python train.py --n_layer=16 --n_kv_head=2 --positions="rope" --attn_scale=0.125 --init_std_qkv=0.0548 --init_std_up=0.0784 --beta1=0.95 --lr_head=0.00468 --seq_len=2048 --train_tokens=100500000 --steps=12269
MLP neurons of a small language model. Each row is named by its layer, matrix (gate and up: input weights; down: output weights) and neuron, and shows model dimensions 48-143. Each number is 500 + 40 x the weight over its row's rms, rounded and kept within 0 to 999. Numbers have three digits each. A neuron's up and down rows have the sign that makes its largest values positive.
After each neuron's rows, "fires after" lists the tokens most often just before its 100 highest values on Wikipedia text that the model never trained on.

L7.gate32:484497549455501464524452534477521547456510420521506408507464487565416446527384403509546468523472499512527514485474541545496510521544454483509523552521510490504478530513518495517494478518527458486559569465554467478507478567451510521549480472445483516530470442476516482513523447579448478435
L7.up32:501507517590486479481490500533476519529552474543522493448549449539506500530472457381586547430520432477543465609423596505495477465597457458443589536539491438510509520517419462470560505473489478484513506487464507479509479460516539520525418494501506559564502521539496485520500527453510517484
L7.down32:555508487555446401427532480521487551458527614452542529466566495502488507464512520536525495447491510474454468546417472469548459492482460520502428524517493442520506538548406484449494577489480490419435498455487499474435490497483492526462508506481593541519541518528472514572511482473567588479
fires after: " e", " D", " Y", "he", " E"

L9.gate98:503553496429390554480508519471538482477516498508526472553483517573441447530454494584465473511505504446490511501495450471534525520501464442395520490512490474497504521538527455481567490459475513533580453447562518531484545518473498486421539547457468470495491546535569524492543483470446502444
L9.up98:479561468425466501492484479515534461473535465466553446542482488507479494477493489535524513563468432484489556515447529546496519553517421524461477508478469413513562489494471469513570471512478526458522514503503528532529554545547569509379472584489457518495448536531452450470525507550408464488
L9.down98:505466467503497469465502457499440492546521540510473528472502476464529542401556544556487500461481462495494505511541563533512503550461425478553474482496516534494519558491493454426486536590619491427529510504539483459413503543470517459453484474538454466482480466561517483484394490484626508467
fires after: " e", " E", "%", " |\n", " r"

L7.gate164:457567562497474499503471450435575424540449563498481508500450469474510554474464480540505493503460467434534442435502544529515476546464546535478484515527497596477503491528529534543514517509503482513517533479488467503513473500482470461480530467484540498588499452544476486483514521449496468507
L7.up164:442432540475506517564542487526537499489545480472493439551479504485439476469459531448500573502485463505499439510533531496480508484405515433506463509551523524403474451548540523442508571549527444502471460492510491542481461517472485526492467497495540497479491517525514470492466527463566526536
L7.down164:511471482510532467492483488481506486509524502576520487569546470484492542494443503553487523534535532481469490518473504525479428440472451529543439541523567537427464480612523571494508545543535542509454423469440457522450420490490537477454422453468567527572499524459439523518426519521476521488
fires after: " m", " M", " f", "M", " T", " s"

L8.gate87:563508486494425498503431493544504515562513456457458518499434534519467521454503501468480478510502455511564480451588463481531532534547463504538438477529534486486453480513510433468483466471605462511521419525506502509505477476484504489519471457476517494577481466481547568410483452456500476591
L8.up87:458511583495459522450495469502485488491481540505561455538498504476518495483478430496472524438506520467479490466534433493489542522470479471502453521446507542478455546551466474616487510522541507541502506474514552439471422471568519404501456475414546495521440408467507537434509444472547532448
L8.down87:529536447486551482472507505440531508522468499457447438530449486464521513511413593519439532538478527514507576541453494578522479479575470521449507507503531459545497545513432504475506509463475540477516536542478542481528537492403495544529511518507399546438516576559567515546610578447514486564
fires after: " St", " T", " Ed", " st"

L3.gate276:565487503484497502494442490495500488508461463503465553472461491484456480447511502503516499466463520478471391515513552514427457476423492553533466559565528416448529492416531415496526479535557484484488492519429471465517499516446463564517490484517502502429449445470528451463467526456538493449
L3.up276:590499430528544543519493435506467498531421411474553446548501456443490578477537543520506464538479537481499529530547488509484510418468455497539485424575441501478510461431569527526474488535518511460533409467500469511541448515456497505438532442452510574460507518467530463604444475557452478506
L3.down276:491578424491574522527477484513531517512425495556528585463548546497495523523536569531510515504464468539428441565501519561494497514536494441483494441446484529542526440523486431502474494544435529511538472425483431505509448495469461493430405566518598537466554538495561463555515526522453502463
fires after: "18", "19", "17"

L8.gate236:479459530484536511542539571495485503505560494468540482487499458506515435501533513571509529513458499505542483544477427475455568509447527404438464478564515542479541504512513465506530615541457471477509418500507430490439493441519517527530537533455470496553546524521518474519514475573493449547
L8.up236:431446477556475534476561488505545491457519436519495433513524570506542508474507477480526535532506527532499526488484465489430502481498475486437511513522415513480521526483465456552483506463479491492502467477447477490500539478590483490593559547408496511596539555527535550499502529481469442484
L8.down236:482426521501469531447521526394552441459527477499454434502472427536505524500545526545482474521485450592462500530541475474448486461527464548550459486546521531468558526494490452500511488589445493494481505453424450541458473465472513498478469497511499544520590578462486495533510452566481385547
fires after: " T", " was", " is", " w", " l"

L13.gate128:491467452565456513536492516491488405444501525529480477491595545469478472510445524532516534457550510669463444504504493537555474478528545539526430529507508505551540486492521456469557539499523454550504515507451545492553508522504481545493465537543496408583507543538534478534493421544497540474
L13.up128:495484461502517496548494473527498479555449468503462502518522559503554521467468532508428476524474443498531495454517460473489568444515519498536513531550497551501453522508466393618513442456473548488590524520452525481471536473486499490527558504499587508443518529484514440468448535552436512514
L13.down128:563462500494495481508497554468524411533519525458558474444449452513506472502448505451529450596518559574507538573523529457535564519548520502515498515548477530556495477524522440463497433513545501528412510489422497455469483532467409456425495516492460524491510541573477493516497499541482465440
fires after: "20", "19", " was"

L3.gate153:526446483516575492529485465460467529494499499489501440507536479509441513505534529478458472477508540513505410445458502538452477548531518494530459509499441475528492527506596510456518501515552558450467502516515512466515451499521581535421588408543522496497502473498500499518460498442527523496
L3.up153:525475454440550452487438553519492518565445527516538572498467520485509498484554523472487590483537492481498501539463424525512550485579596493498485458490536456531405446545529438491523463475467493518525466542481499417531446533453531495438561493535525531432464547483485544465468488517530497449
L3.down153:515544476458475517497507512573456438573425520508533506499466481508541521528505458495484563558485450463539563579467441521544587465467515529521561453476527486504519486501435487534519504492433408577521485473467447493530466530457437462570474551489518519495449511495497526493498494509502496419
fires after: "18", "19", " estab", " G"

L7.gate313:538477471480508504457459475518458521442525552471469550505500520587492473506453570491472539565439525505478473406432583528598521498403502429515538487442504483518544578485451518575436480466533493523532530506494518477574526544496475554508537458523473433539552533493539553514561527576543486522
L7.up313:520517449495491548478543474465455524526488526447479504468436519500442463470548496426499445517518499423456474437480477582537510532489507489549539423557553460496466471571493480551481553490520465479562516505479529523503492524491475498481514476509457431461506541495533465598528454481396440496
L7.down313:469435555465480529427538454485485472470422520516481521567513496549464514514494488498405468481459466450539462508517485513468508528408506521543456454519536548571549483442484477583563462504461508507556471469536502492518482452562460548555480475506406530521488500478515457525566490551439532504
fires after: " F", " c", " f", " con", " C", "ourn"

L8.gate192:537459527535449523521469428508530464526515426516485474472428604476505497516572511522496446574562548481497493467477478460493557457431540458548488497545542536463483546516542536509534499486492556487508494542550444522492332529493478518522421466416442462531512539544469533504554477473517583466
L8.up192:478503486531451593568559435437480497508537445522563501444390508527551538501528544497433521516470513518498502441534575549550561503427511537528504510497495519541469497457479535523482519509512539514485497547439467495564419505535473577473460540521427427501518544446508512499491450519429524475
L8.down192:486493555516532448499528497519479470469502459552438475426427544533477462514501502546462411611540556445498478459520488423490562481528476416512493540514461462485524571533562500495531502503398534483518502459513486456443398478516489497531463536438477530477509460581429534527570480472543487493
fires after: "\n\n", ".\n\n", " |\n\n", " ==\n\n", "==\n"

L9.gate290:465496449501453493534569401531525479583468490514538496494506510460553509482566436471497434451539457443474513512542490417488530585555503480486538481478449485565424461517443497471510532517523549399507487500480402549464517449480544499496516539518527504417559482446514549520456525481477485474
L9.up290:382500528443423516503550512509506523540490512496549458510478520520525537483566505545491391530512438444531473460589488474472545564460552451457495507503473478558489503570481501534464506545518472418517475442460487552481458547564511466529537536506518501468551527420493495462476470486498441457
L9.down290:523466524486429487543447508560495484505516439525496506438472547392505460492447503465520530528559522396550477457506493469578498543494430460434479512490499383506469527481463519489506510518446507537582590528455466456492384528561521499517512501457522500518513500467482432493507480477528523495
fires after: ".\n\n", " |\n\n", "\n\n"

L9.gate46:577518486507527481380453552483497491413559507489513524577497503541438465548494463516502500510522518459542533449455513520445483586494532444462535493492514464504514487532465455474537453485484482518505455574522573481532458481506564471469474515492490514542492465495491478542460492553536549563
L9.up46:528491456452464484485558480524524473516519494469487512448442502497459448544498478425512458425510445493559524493496510528538534451454588438523566454524518499512464435521430465499457463502470491487566471526480554452558525545571535456541528545483529498450523422516464577519544449571373564521
L9.down46:493500472441555459525522465443489555571542443486501504590453501555499449567457511512444519505540521497564419564552519447494541475451518409554494465479470487526570539440503515543534487511537483471475489476451517531502472539498517506508466553492517456488515567456470529516471556538381529540
fires after: " f", " h", " H", " F", " comm", ".\n\n"

L11.gate308:505487517555496514540521480519468450576497472485523432481489513494451466440534468497533514447427545531535491530529487535519539586471507479480485525431459446492502450527487547538544507521564492420536506567490506595421403520463455515439466493529475431464536611519528497473486514516406531470
L11.up308:490534558461501549480480498531554474473522449507512396402412537499456512544500479455529474532445467475476523537503528469518579505476540495466444544470538527473538567516492534517496487504495546542521477518498573548497490484476447530525534541496474491516435453506487490501555411541484476522
L11.down308:496508419526532538524501509495493494476428533556528540507338580553483445508495525562543518520476542498434487499486503449553461537521507513524557538438499490526468555533440447556448469523476557507441500460488576514516439560499559481518491486526514513507465501461473440525455573474512556517
fires after: "\n\n", " p", " the", ")\n\n", " P", " |\n\n"

L7.gate213:494523528510498528463519535449525420517429486484515501504478443515467503448517507525512553545512449444522462511502548502509522479512550474453561435511535471477418457482477450489542532520544457558548491463484494521465589443528468534535452484589510501504452419508493501535570536474573550480
L7.up213:491521516502542470474420547466508442512517576507566568520470504519456512481510490476536550516406556481576517536558528456495522471511570463485515473501541503525535477509517513448483484569467459453503514447498444456511537559511432489452488498505511389462522491519469572431565509430551530617
L7.down213:580456406535444424424568508431489532478562520488498494507466519447501489504428470501463489500523512539471481462430497494505502577529491520496440559534453523505566406420505518515501517505489513491455531471486477466540511509452490508450495528490465519555488540471476471506444481492499501470
fires after: " m", " M", "T", " qu"

L7.gate296:498486488525479463539483514503494503501528446497570511499428536531554571491535482515553448444442563502498558480566465513485495446504544476594553473619565524425409468520518497444514521496477479477527517490531505434471513508466453443509556499488483526523463505503463513467455561508538500560
L7.up296:542486507513426494518531492505561567477492528487503477546448466498480536480413512459554504511542500523565517462444543453545439445539513491488535573516521492509520538458348457539522500469474466505501536475518464485479532522432505487474498493469491542537426456541414471493505534457437476526
L7.down296:471487507507495449488445470518495424400568485495449568402474539416453474475480493512528524470483483526467505509504509476509543513454491618491555527493436525499498467465508598479521483415504503476513527486455498481464521484530502582490472521531564543490498535478537429528449508613519458438
fires after: " m", " T", " t", " sh", " w", " s"

L12.gate253:518511525468545519482440507447510548480506441499463511561481464484456496524430540485466492466510525516425481517603474542536392467546478491424532496476504483499545467535508484484464479475508446546473450536445519540562552512498491428467427507551499437489528425436494416401501485586510543524
L12.up253:471531416507482460454472478524546478523512541419516573480424521473462477498533518363536466471470460511448503492491539521473529563512494416576526550449495493509470574524445463476546472501547485479488554478494507444480547457497492519486397560440526488474546526502503481504501519465557487516
L12.down253:538463466541514528485469489523498504457552469530547554535543517537526546543520442525563487438490477514527487467513421556437541430512550513486483463516462546502561526479537407518468536487521468483484428418507476522543558419508414505492470589530409540479523499471475547504486515494510500502
fires after: " f", " m", " F", " d", "on", " M"

L8.gate167:487506556507481499538593428480529422523509446473482535470498494420441486561398498444615500509419561507484467521475540502551483550505555453480559477635473514534504517516516502522538507568492505496524610454498568480515505543439486520492457526510493476484494473466470538489513586456494432494
L8.up167:486527533531493425544451477598453456484560472513483523437555506425479487553473451468558540449478515535482541596494492549496478550539495462492532453425519492532478506484515519504483486438470523490522463455474475482445433485498513517499493485484469502539436497434525511517537455458534544483
L8.down167:575484430481465513469522549470547551531455528445504575542453530540582459512528537530486427452496504464467486536507501423560550474475545521488543545561490520521498469494523489447468483500499429509534531575558491508558571486520475513534470505427516490419600477554537436481495515531471500467
fires after: " D", " E", "ou", " m", " M"

L7.gate30:448526552490446552534426508420497552576487517528513464458514579538523512447467492443538460483484473525435490569541481498567573515596478439515425496474468503506540479539475409427500530523560473484563480521526489470443591536537454392519529498495481497515510481439514483499529506497539520496
L7.up30:535535563480419497508490556388446456461517544515564490488492569509585573478462489531521536502436480509487513519573538550454540480509381476510505465457482454433502486506549452536531454520523591496549446494476527501506456487551533520436544461562504564482560510445556460486542457485502534414
L7.down30:559551500490488486568550541483486484450502497521532501495508499510508520507521522535474534539532409502486483477556551533428467516464438562471544451502439447464534506473531515521523442548447561496448505506562509571522460419524560494505485493481585569473587586523512453522520475457522491349
fires after: "st", " st", "P", " T", "ier", "R"

L7.gate95:456447391484460507524513558420481539488540500515561514429523521478538506523513516591475539488530490476459545498499480476597537533457465440504508516561583473440541486498528417421530530511526528438506503543507489511453446448455550504505503500497488543456477477505388532468485481573537553449
L7.up95:479462515485493460545580545549561562513489584511526533496519438504463477565533483443533495506433469508509522573484527493514524533509502504553411464547513469517543568467476528524449496482561467538536595472542390461434523516440507526492469461485487499546482551514508454520545546498516427456
L7.down95:598515567466544510435590565517548497499511587526472455456462489532550470494513429501588504553491474489505465482495490541491589476590455597472435470525516512473519561462520559565498497533529547509529470527521479506468512553491509518574508509509497495457431574520556519473433496486449528474
fires after: " W", "w", "ro", " t", " O", " w"